{"head_dim": 32, "vocab_size": 8192, "qk_norm": false, "parallel_block": false, "init_std_down": 0.0, "optimizer": "muon_variant", "lr_mult_qkv": 0.4, "beta1": 0.95, "schedule": "wsd", "batch_tokens": [16384, 32768, 65536], "doc_mask": true, "train_tokens": 241400000}
MLP neurons of a small language model. Each row is named by its layer, matrix (down: output weights) and neuron, and shows model dimensions 16-143. Each number is 128 + 32 x the weight over its row's rms, rounded and kept within 0 to 255. A neuron's up and down rows have the sign that makes its largest values positive.
After each neuron's rows is what it responds to, as a language model described it from the Wikipedia text at the highest values.

L12.down235 [ 86 147 148 147 129 142  85 148 113 168 149 124 174 180 156  99 124  84 137 165 169 104 111 129 165 155 154 124 147 110 121 164  93 122 121 137 142 122 102  89 108  79 152 127 136 138 110 157 178 108 140 119 131 111 158 164 128 154 103  78  95 133 150 131 134 140 174 129  99 190 220  86  92 100  79 104 144 129 223 183 130 188 109 156 215 132 105 142 139 167 104 126 128 143 143 129 116 105 102 136 154 101 124 115 161 135 140 138 156 167 139  95 133  29 180  63 121 125 195 120  95 141 114 148  96  97 164 188]
Description: Mainly "of" right after "one" (one of five, one of the first); weaker on "is" in article lead sentences, table-row line breaks and mid-word pieces.

L9.down282 [104 133 146 137 154 107 169 179 100  89 141 162 112  79 122 126 101  73 160 199 119 129  77 120 118 121 133  94 186 136 139 101  91 130 137 133 143 131 125 106 156  91 117 101 113 155 133 164 132 165  82 146 143 153  86 169 171 158 151  96 110 157 122  94 126 168 122  35 124 139  94 167 106 144 143 123 132 111  93 153  94 166  78 126 126  37 143 138 169 160 112 132 134  98 124 157 118 103 124 164 107 136 126 144 110 142 125 183 106 112  74 131 149 122 135 123 132  37 138 141 132 122  98 124  99  63  87 131]
Description: Closing equals signs ending wiki section headings (== Reception ==, === Television ===), plus closing brackets or pipes after years and dates, as in (1984).

L7.down75 [ 92 134 139 196 104 122 162 140 122 130 103 122 125 122 107 127 112 158  87 180 136 108 151 122 194 141  84 194 158 111 104 109 100  85 104 208 130  87 149 108 123 154 104 100  90  51 174 119 108 113  86 153 138 164 111 103 137 137 141 203  89 123 106 102 141 131 149 110 138  92  77 128 122 111  94  64 155  56 163 156 177 128 132 154 138 141  96 134  66 145 136 153 120 109 172 116 147 168  94  84  97 113  69 131 114 122 141 174 128 118 132 156  84  92 139 126  88  89 182 119 141  66 172  83 146  83 169 129]
Description: Word-internal fragments right after a word's first piece, and hyphens in compounds, e.g. spe-ar, sim-ult-aneous, Sy-mp-hony, non-fic-tion.

L12.down77 [100 145 106  98 143 126 123 117 132 127 104 188  86 114 125 156 143 124 105 103 128 138 118 115 128 139 132  90  55 103 104 115 134 139 149  98 151 104 132 137 111 124 131 203 121 150 132 100 153 138 155 134 141 111 147  87 144 143 156 158 120 117  96 160 115 123 158 124 141 129 140  65  85 198 100 103 191 160 146 151 144 131 115 182 145 157  98 149 117  72 128 132 112 130 122 113  94 115 134  75 104 109 123 109 116  58 138 108 124 140 159 126 141 120 255 154  90 169 117 162 104  86 101 135 112 155 141 102]
Description: The first = of wiki-style section headings after a blank line (==History==, ==Awards==), plus some paragraph breaks and sentence-final periods.

L7.down35 [ 90 132 127 127 153  95 159 165 184 152 106  68 168  83 116 156 126 124 119 130 151 168 154 144 159 110 131 112 157 196  51  90 112 157 120  64 101 134 163 142 193 175 121 160 145  98 172 111 114 108 156 134 143 115 104 114 117 105 123 129  49  99 109 122 140  84 136 180  92 144 190 163 141 122  79 177  90 133 138 165 159 198 124 142  87 105 101 122 178 218 172 168 133 148 152  93  99 156 135 125 116 158 113 135 140 128  79 177 119 169 128 114  66 171 125 125  96 148 209 120 137 130 106 111  88 116 107 144]
Description: Fires mostly on the apostrophe of a possessive 's after a noun or name (film's, track's, MIT's, That's), plus weaker mid-word pieces (disc-ret-ion, disast-rou-s).

L9.down309 [132 156 125 185 147 152 185 126 121 101 205 106 103 161 117 147 193 111 137  55 116  96 168  95 117 128 133 142 173 146 143 107 129 153  79 144 115 130 138 111 102 140 152 133 138 126 105 112 130 130  96 190 117  82 114 178 181 203 110 127 151 148 127  88 132 131 159 101 131  98 169 103 146 150 117 168 185 139 171 195 157  94  64 143 176 131  82 159 135 133 126 132 107 124 133 101 146 186 129  96 118  81 134 118  57 183 111 148 111 128 125  76  99 172 124 157 133  58 157  74 107 177 129 160 147 149 122 146]
Description: Mid-sentence words that open a following clause: verb or adjective endings before that (sure, aware, learns, thought) and post-comma conjunctions (and, but, however).

L9.down250 [136 167 143  88 140 134  70 157 135 151 128 182 133 156 140  40 110 146 125 139  55 125 110  80  88 142 121 199 121 162 116 161 174 159 131 173 143 151  91  99 129 160 151 167 163 148 164 160 152 129 102 145  98 129 187 119 106 125 146 158 102 122 159 157 140 122 147 110 151 120 139 109  68  62 179  85 173 116 118 134 118 159 125 118  68  87 117 160 126 136 172 101 109 166 129 139  65 108 227 149 110 128 121  83 153  85 102 137 114 113 198 164  73 120 122 172 189 128  53 145 148 146 132 137 163  98 102 162]
Description: Line breaks right after wiki headings and title lines ending in =, such as "== Biography ==" or "= Ben Chenery ="; also some mid-word pieces like "ou" in Doubles and Loup.

L7.down200 [140 175 102 170  81 165 112 111 129 175 159 156 111 139  87  83 189 103 111 159 100  74 155 114 144  96 156  75 126  91 156 124  99 175 120 136 148  97 125 194 168 129 116  74 130  80 142 129  73 106 112 108 127 130 136 152 146  75 107 126 148 134 120 154  92 125 170  66  56 126 156 156 113 112 118  91  77 111 109 140 169 125 108 116 106 112 133 118 166 168 161 178 176 169  83 105 127 107 130 138 149 118 144 115 132 119  67 187 212 188 125  67 116 172 159 123 130  79 153 128 115 154  73 112  76 171 151  87]
Description: The word "of" right after "one" in "one of the …" phrases, e.g., one of the most prominent; also weaker "of" after No., account, best.

L12.down47 [137 147 160  86 167 104 110 146 207 137 111 110  62 151 146 202 144 124  63 151 166 134 103 134 133  95 138  99  82 156 120  95 134 104 110 117 116 147 141 155 113 106 163 161 137  93 175 120  92 115 106 111 105 122 171 133 126 148 177 129  91 214 139 124 191 121 160 128 124 103 128 122 126 186 126 118 147 165 133 152 161 142 101 109 114  83 127 120  26 124 126 138 127  84 147 117 113 155 122 117 133 171 162 163 150  98 144 189 106 116 137 194 136 140  98 147  96 110 109  97  49 184 138 185 108  85 122 121]
Description: The apostrophe of possessive 's right after a noun or name, as in film's, city's, Drake's; sometimes it's contractions or mid-word pieces.

L9.down14 [148 140 103 127 134  65 144 171 105 142 169 109 135 120 166 103 104 113 144 123 125 177 134 158  59 142  75 139 122 147 100  81  97 174 189 155  55 140  92  93  58 136 115 103 143 122  80 106 145 177 128 130 148 103 114 126  74 136 163 119 186 113 133 135  86 125 165 165 183 121 158 139 146 102 141 148  97 131 148  64 120 119  37 118 106 135  88 141 120 108 147  97 167 111 134 115 112 101 155 182  68 160 163 144 154 141 131 156 177  97  96 104  75 183 147 155 103 132 136 132 131 182 175 161 135 100  75 145]
Description: Mid-word pieces of split names and words (Dem-ps-ter, Cle-ms-on, Pe-ps-i), often in lists or tables, plus the dash after |---| in table rules.

L9.down237 [163 123 161  82 106 130 156 113 111 122  74  86 161 157 141 117  50 197 161 157 121 150 186 111 112 112 178 161 103 112 158 157 103 190 145 135 137 137 121 113 156 106 107 147 122 111 127 111  76 165 180 121  54 150 122 129  85 127 136 117 115 102 165 138 162  78 162  75 162 101  78  78 183 131 125 149 157 110 118 159  79 125 138  88 113  90 125 177 117  92 132  66 110 106 199 133 112 139 106 196 141 127 129 107 108  85 149 128 128 106 172 141 160  96 157 119 119 104 143 135 100 232 144 149 115 107  96 131]
Description: Tokens whose next word or piece is strongly expected: word stems before suffixes (consider-able, remain-der, suggest-ion) and prepositions such as between, prior to, by 1977.

L7.down227 [120 110  96 128 115 165 136 135 162 140 109 103 153 165 138 186 186 102 134  98 117 120 140 134 163  98 199  91 103 145 126  71 189 162 159 144 142 156  91 161 155 120  79 122 129 127 210  69 111 130 142 118  67 155 136 122  92 102 161 160 134  96  99 104 109 139 123 155 135 118 114 116 106 154  86 156  84  98 117 144 169 113 101  66  76 159 157 120 165 141  81 158  83 124 212 158  90 155 105 134 102 114 114 130 178 123 187  91  92 126 113  65 142 105 200 149 150 134 166 143 175 177 122 173 106 129 137 160]
Description: Apostrophe or bracket coming right before an "s" ending, as in children's, Women's, Madonna's, Writer(s), medalist(s).

L9.down163 [159 118 136 163 160 132  88 134 125 103 101 171 105  90  89 116  88 131 120 121 129  66 126 121 110 170  70 171 128 128 113 148  98 197 152 147  98 137  97 149 186 102 186 113  63 116 172  90 124  97 139  95 114 123 113 148 169 118 118  72 153 140 108 160 155 140 138  66 131 179  97 145 140  94 130 154 157  71 154 143 113 157 133 137 114  89 144 160  93 168 110 128 110 127 134 199 161  81 193 206 136 115  94 149 122 146 138 146  97 115 157 114  93  93 167 105  65  95 130 112  61 136 114  85 133 179 101 131]
Description: Field names at the start of Wikipedia infobox lines after a dash, such as Length, Died, Country, Area code; weaker on mid-word pieces and coordinate degree signs.

L7.down256 [125 138 124 149  99 104 176 139  96 125  94  71 179 130 155 159 160 136  94 201 134 151 126 148 120 128 173 127 114 122 124 120 147 123 147 131 187 117 113 138 155 108  72 129 120 126 242  91 147 150  79 112 139  25 119 100 168 130 113 143  87 132 158 108 130 101  91  92  80 104 166  49 140 100 147 165 168 152 137 125 121 164 141  98  87  98 116 104 143 155 161 167  91 142 120 167 127 155 165 113 141 140 162 115 125 113 137  51 142  88 208 146 112 124 170 142 174  85 178 162 133 150 128 132 125  94 134 139]
Description: Adverb or modifier right after was/is/were/can, before the main participle or adjective, e.g. "was later", "were both", "can be".

L12.down421 [ 64  86 128 134 182 162 110  89 154 115 116 171 172 130  91 107 141 115 225 115 151 130  96 169 195 139 156 105 153 138 132 149 113 116 106 121 115 148 131 113 161 146 147 106  89 124 123 106 182 164 116 147 160 110 124  85  74  72 142 126 132 156 117  66 101 120 119 133 132 131 126 129  20 181 134 150 167 103  56 172 149 152  77 178 136 177 118 128 131 136 125 144 106 147  91 123 153 112 122 130 144 106 111  77 129 123 197  98 106 150 147 146 118 174 150 109 113  72  94  56 148 125 113 147 119  87 145 131]
Description: The = signs that open or close wiki section headings like ==Club career== or ==Geography==, plus colons and field names in infobox lists (Website:, DST:).

L9.down0 [107 132 174 143 159  81 136 161 158 125 171 183 132  92 115 106 126 100 167  74 112 155 108  90  79 119 162 123 110 109  71 137 110 171 121 123  80 158 155 110 186 148 154 140 100 109 152 190 101 153 206 125 151 142 129 136 132  98 154 167 180 180 185 186 102 116 114 113 128  83 157  93 154 122 155 144 146 155 213 164 137 124 140 114 152 134 109 124  85 164 109 117 132 126 123 201 184 161 109 138 134 106 197 180  94  96 112 139  85 126 137  52  90  99 172 119 100 138 145 117  85 125  68 121 165 142 133 125]
Description: Middle or final word-piece fragments that continue a word split into pieces, often names or terms in tables, e.g. Prin-ci-pality, sal-ons, Se-vi-lla.

L9.down144 [152 162  84  95 128 145 150 109  45  84 125 144 135 147 193 146 138 114  83 104 119 122 133 108 192 168  73  96 110 123 196  98 131 121 151  99 147 112 149 120 111 165 123 159 133 145 157 135 118 125 125 193 139 149 164 106  84 129  91  95 133 155 110 109 118 103 188 127 139 107 147 121 132 100 108 120 174 155 165 146  64 118 163  86 169 163 124 157 160  94 119  55 182 147 195 212 105 146  86 144 159 152 133 127 177 124 116 152 178 184 103 149  63 156 109 158 178 135  76 129 125 123 141 173 135 115 180  93]
Description: Middle fragments inside multi-piece words, especially "oca" in relocate/relocation, also "eed" in exceeding and "ura" in configuration; sometimes "up" in "up to" or "shows up", and possessive apostrophes.

L9.down231 [150  90 103 119 113 190  63 142 169 146 106 147 119 150  93 133 145 154 143 203 133 145 137 105 155  84 130 137  96  89 156 138 148 150 133 107 113  82 165  88 178 124 101  89 144 174 175 170 178 156 164 174 150 153 108  97 107 114 136  85 169 100 105  70  72 123 103 184 101 121 114 151  81 124 134 190 114 114 155 150 192 143  96 125 154  98 119 146 130 166  74  61 174  46  80 135 122 124 126 119 144 192  90  86 148 121  63 118 129 146  97  86 114 171 111  91 178 136 132 126 168  95 120 157  77 110 142 166]
Description: Apostrophe tokens (' or ’) inside words, strongest in contractions after pronouns (you're, they'll, I've) and also possessives (Women's, men's).

L7.down361 [146 144 119 134 135 129 146 146 145 101 158  71 150 125 137 135 125  75 169 144 147 103 136 116 118 126 113 137 200 138 143 146 152 120 120 127 104 125 117 110 121 116 122  46 128 123 159 172 154 103  74 139  77 113 115 149 142  96 117  97 121 143 110  84 177 124 132 153  92 107 110 188 136  20 148 158  59 136 142 145 122 100 149 125 142  94 186 103 171 193  87 128 129  80 132 140 169 145 127 141 139 116 163 131 145 144 123 156 155 106  93 126 120 119   0 109 142  57 104 124 134 136 142 114 111  86 125 126]
Description: The first = of a == Section heading == marker at the start of a new paragraph, as in ==History==, ==Awards==. It fires more weakly on sentence-final periods ending a paragraph or passage.

L12.down61 [149 118 166 112 133 155  88 132 109  89 112 139  34 148 118 139 116 163 112 195 117 126 105 208 150 161 128  85  80 155 101 127  94 170  60 116 103 122 201  88 167 174 134 117 123 107 165 106 172 164 129 176 108 132 152  67 153  59  95 135 128 188 117  66  71 138 159 142 135 171 148 151 156 103  78 130 131  77 125  49  95 126 148 127 120  64 151 144 169 110 133 128 198 107 141 187 171 100 174 120 107 137 115 125 159 119 152 153 145  96 115 149 141 127 152 101 146 125 123 112 146 137 110 125 140 146 127  71]
Description: Dashes inside the |---|---| separator row under the header of Markdown tables (awards, filmographies, election results), plus weaker hits on pipes, colons, and mid-word pieces.

L9.down73 [ 97 149 156  86  93  94 145 105 118  72 102 117 117 125 169 143 115 161 132 139 109 109 103 139 130 185 138  70 150 105 133 180  68  81 115 136 157  87 162 120 121 137 126 116 129 155 121 116  76 113  52  94 153 149 136 136 125 106 130 140 173 130 164 153 108 143 170 135 114 141 127  91  69 114  96 112 131 116  70 117 155 125 175 147 145  94  33 128  88 114 117 115 112 129  58 112 180 113 141 148  73 127 209 134  98  98 151 163 102 135 154 178 185  54 119 120  73 159 113 140  89 146 143 162 157 107 119 193]
Description: Prepositions right after a noun phrase, especially "of" after a critic's name or a quantity word (Owen Gleiberman of, many of), plus "in" and "According to".

L12.down58 [ 51 185 148 156 100 125 122 182  76 186 121 115 146 137 103 181 141 112 136 144 175 142 148  85 136  69 188 173 123 109 108 129 171 101 104 144 146 127 158  79  92 140  46 171 103 112  84 125 150 194 154 142  89 120 105 108 114 155 211  77 171 136 170 100 103 125 105 121 131 112 147  86 113 123 108  87  97 154 107 160 153 165 163 167 130 146 155 172 114  95 117  61  64 135  95 123 122 126  93 108 145 133 116 152 135 146 153 163 154 173 149 141 100 121 171 126 144 207 134 101 117 177 156 105 181 148 128 101]
Description: Forms of be (be, was, is, been) and adverbs like well, widely, sometimes that sit just before an expected past participle, e.g. cannot be tried, was widely praised.

L12.down141 [135 178 100 124  61 100 132  77 143 172  67 101 156 106 173  93 108 102 160 112 123 176 112  96 108 112 118 123 149  94 108  67 175 142 135 143  98  92 134 120 145 121 116 178 134 128 120  60 133  83 184 143 113  91 123 136  47  75 100  99 185 112 101 135 137 120 167 194 182 105 153 151 132 105  61 127 197 157 133 101 112 122 160 141  96 123 128 130 114 107 127 152 138 177 155 112 107 133 177 140 148 135 133 134 180  60  81 124 129 150  57 144  34 100 149 132 113 176  26 118  91 137 156 140 110 108 129 112]
Description: Tokens inside a field label or row header in infoboxes and wiki tables, just before the value, such as GNIS feature ID, Dialling codes, or a country name before its pipe.

L7.down295 [ 98 117 129  90  78 142 175 109 105 128 167  87 159  38 115 139 138 111 129 115  81 184 147 171  99 109 100 106  89 156 130  93 141 134 170  99 134 133 110 119 167 118 114 125 139  91 164 105 178 129 108  92 129 177  95 139 190 164  99 149 146 144 173  84 125 175  84 135 130 112 146  77 108 124  90 151  77 126 137 129 159 138 128 133 103  97 164 127 163 148 159 140  89 143 149  80 152 103  90  74  81 108  99 160 138 137 140 135 108 171  97 107  92 155 155 108 145  15  95  96 113 149 118 145  97 123 102 151]
Description: The first = of the closing == or === marks after a Wikipedia section heading's title, as in "== Career ==" or "=== 2021 season ===".

L7.down219 [200 136 127 109 149 170 160 143 193 145 124 111 130 132 159 192 115 122 186 101 140 191 111 161 140 126 102 131  87  77 137 140 148 161 147 188  92 117 141 153 143 196 140 135  98 129 126 125  96 123 121 130  87 145  80 123  89 125 132 182 188 110 118  73  97 139 149 194 126  88 180 128  53 120 126 101 129 147 165 146 112 123  86 165 165 131 155 123 178  78 156 102 129  83 144 131 208 208 123 136 179 139 135  84  75 173 103 106 126 143  93  96 131 147 170 196 132 193 141 120 135 159 117 158 137 159 106 120]
Description: Middle or final pieces of split words, chiefly "o" completing "who" in parenthetical clauses, plus first-name pieces (Th-oma-s, Jenn-ife-r, Be-n-jamin) and stray words like I, one, most.

L9.down37 [106 103 123 112 115 103 151  90 164 117 145 101 138 150 123 142 139 107 126 143 150 220 109 172 105 119  82 151 138 137  89 125 123  71 110 169 149 126 130  76 191 132 145 170 166 110  97 144  70 112 111  85 119 107 125 170 120 138  54 137 176 112 122  74 154 154 113 114 166 100 136 151 159 206 110 173 179  92 102 116 144 137 110  78 166 241 108 133  93  67 177 150 138  90 137 158 121 120 114 114 188 158 122 113  80 137 172 107 162 145 138 139 144 141 153 103 122 152 140  99 156 151 128 111  98 149 128 156]
Description: List-bullet dashes under headings like Works or Bibliography, infobox colons, and words like as, called, named that introduce a name or value.

L12.down54 [182 129  62 106  78 136 110 161 146 161 117 176 116  97 127 165 138  81  78 134  60 112 122 106 124 143 119 125  98 168  90 103 107 156 117 171 108 140 124 145 110 135 121  68 163 139  92 150 112 158 188 208 121 127 158  72 160 136 188  87 167 152 168 122 132 150  66 160 122 159 140 146 126 153 150 134 135 137 224  15 132 167 170 142 136 179 136 137 120 187 119  79 150 166  94 118 142 123 185  65 143 115 107 188  83 121 143 115 139 107  95 143 122 155 151 164 129 116 116  87 109 121 151 135 156 160 147  96]
Description: Word pieces inside predictable multi-token names and formats: letters in abbreviations (U.S., D.C.), ordinals (17th century), New/United before York/States, and table-separator dashes.

L7.down398 [135 153 129  89  86  86  98 175  66 190 171 171 150 100 141  98 138  78  75 144 110  80 139 123 133  97 188  97 153 121 107 127  57 144 153 137 111  87 136 111  84 172 156 123 108 115 138 137 107 168 130  61 118 124 158 132 199 168  72 107  70 215 197 113 180 132 126  68 146 168  95 144 129 123 145 152 145 119 134 135 148 198 137 138 103 111 126 190 136 109 152 159 103 116 106 139 155  84 145 105 109 112 138  48 157  99 173 150 149  75 153 131 105 133 106 111 141  83 143 145 141  82 147 156 117 111 105 119]
Description: Final word of fixed prepositional or temporal connectives that open a clause, e.g. due to, such as, later in, as well as.

L12.down262 [147 117  88 150 103 141 129 113 141 171 155 174 110 102 132 126 125 136  69 149  82 172 108 150 137 148 183 118 104 128 124 116 143 108 123 118  95 123  73 132 116 122 194 107 136 105 131 159 123 114 156 111 158 117  95 163 115 129 166 146  92 149 119 171 162 114 145  87  98 204 176 157 127 140 126  46 103 116 176 160  74 135 102  65 105 214  90 123 139  90  77  86 121 110  86 107 115 136  82 112 182  96 102 147  88 128 140  67  99 109 114 126  85 111 129 118 175 120 130 151 152  71 161 144 142 105 157 138]
Description: Tokens just before a year or time period, such as the period in c. 1914, opening parentheses before years, and in, during, until.

L7.down401 [132  99 171 116 144 185 182 158 119 148 155 108 105 127  99 168 105 185 135 107 191 128 140 128 107 108 140 134 145 104 148 120 174 148  97 200 117 142  93 172 135 136 167 167 179 164 147 161  98 125 162 159 138 156 175 132 114 105 189 111 103 126 174 119 158 124 106 161 110 144 135 125 189 146  94  88 109 125 122 134 175  89 155 125 126 163  96 130 179 174 161 111 128  88  82 105 156 114 156 135 168  81 125 108 199 160  82  79  67  63 123 192 105 146 167 141 122 127 124 110 155 169  99  93 222 130 125  70]
Description: First word of field labels in dash-bulleted infoboxes before a colon (Country, Area code, MetaCyc), more weakly word pieces in section headings and table headers (Geography, Climate, Destinations).

L9.down48 [ 87 120 137 150  92  59 118 125 149 122  33  82 148 186 134 112 172 115  93 135 169 147 145 114 133 143 151 122 153 111 124 138 117 146 143 183 176 100  85 143 158 115 121  84 120 126 121  99  82 108  97 103 118  73 151  74 169 183 158 106 113  94 207 139 144 144 147 114 121 119 117  91 144 134  98 146 107 120  68  69 151 182 152 149 110  87 120 131 105 124 218 121 205 128 124 176  92 173 181 149 119 107 198 125 142 106 131 126 152 130 164 133 134  93 139 141 170 122  92 161 105  88  88 110 132 150 150 136]
Description: Words right after was, is, were, or be, mostly adverbs such as still, never, also, now, often, no longer, plus some participles (offered) and word endings.

L7.down395 [158  94 101  67 150 117 128 134 143 110  83 168 118 112 115 159  87 134 141 103 142 117 111  70 142 116 108 169 174 108 101 129 186  95 150  63 151 128 133 100 172 161 139 189 132 176  80 113 140 177  41 108 145 104 161 122 127 126 126 127  97 115 109 124  89 170  88 161 153 167 157 137  95 123 108  87 171 118 128  95 126  89 144  88  92 192 130 120 126 158 138  90 139 126 161 110 100 133  48 125 151 157 166 130 110  90 149 104 194 159 161 153  80 178 155 119 114 101 148 164 106  54 125  81 111 118 137 151]
Description: Word-internal pieces where more of the word must follow: hyphens inside compound names and table dividers, as in Jean-Marie, al-Sharaa, |---|. Also middle syllables of split words such as ca-mo-uflage, j-eo-pardy, Ha-z-uki.

L7.down187 [ 89 100 192 149 127 108 121  91 122  85  62  82 182 111 176 151 157 156 172 116 189 201 110  60 154 168 133 165 122 143 185 148  67 153 103 144 150 116 110  77  55 130 158 119  87 123 154 127 135 104  96 163 130 128 200 120 115 181 128 132 119 114 156 130 115 151 133 136 127 142  84 100 148  88 157 139 170 130 116 100 112 118 156 108  97 109 190 135 110 112 189 169 111  84 110 127 112 150 126  86 126  96 119 161 133  98 107  91 114  97 117 144  95 130  61  93 154 163 149 114 167 131 144 131 185 140 112 152]
Description: Colons, semicolons, commas, "is/was" and "including" that end a setup and introduce the list or details that follow, e.g. "three ways:", "main tasks:", "Formats:".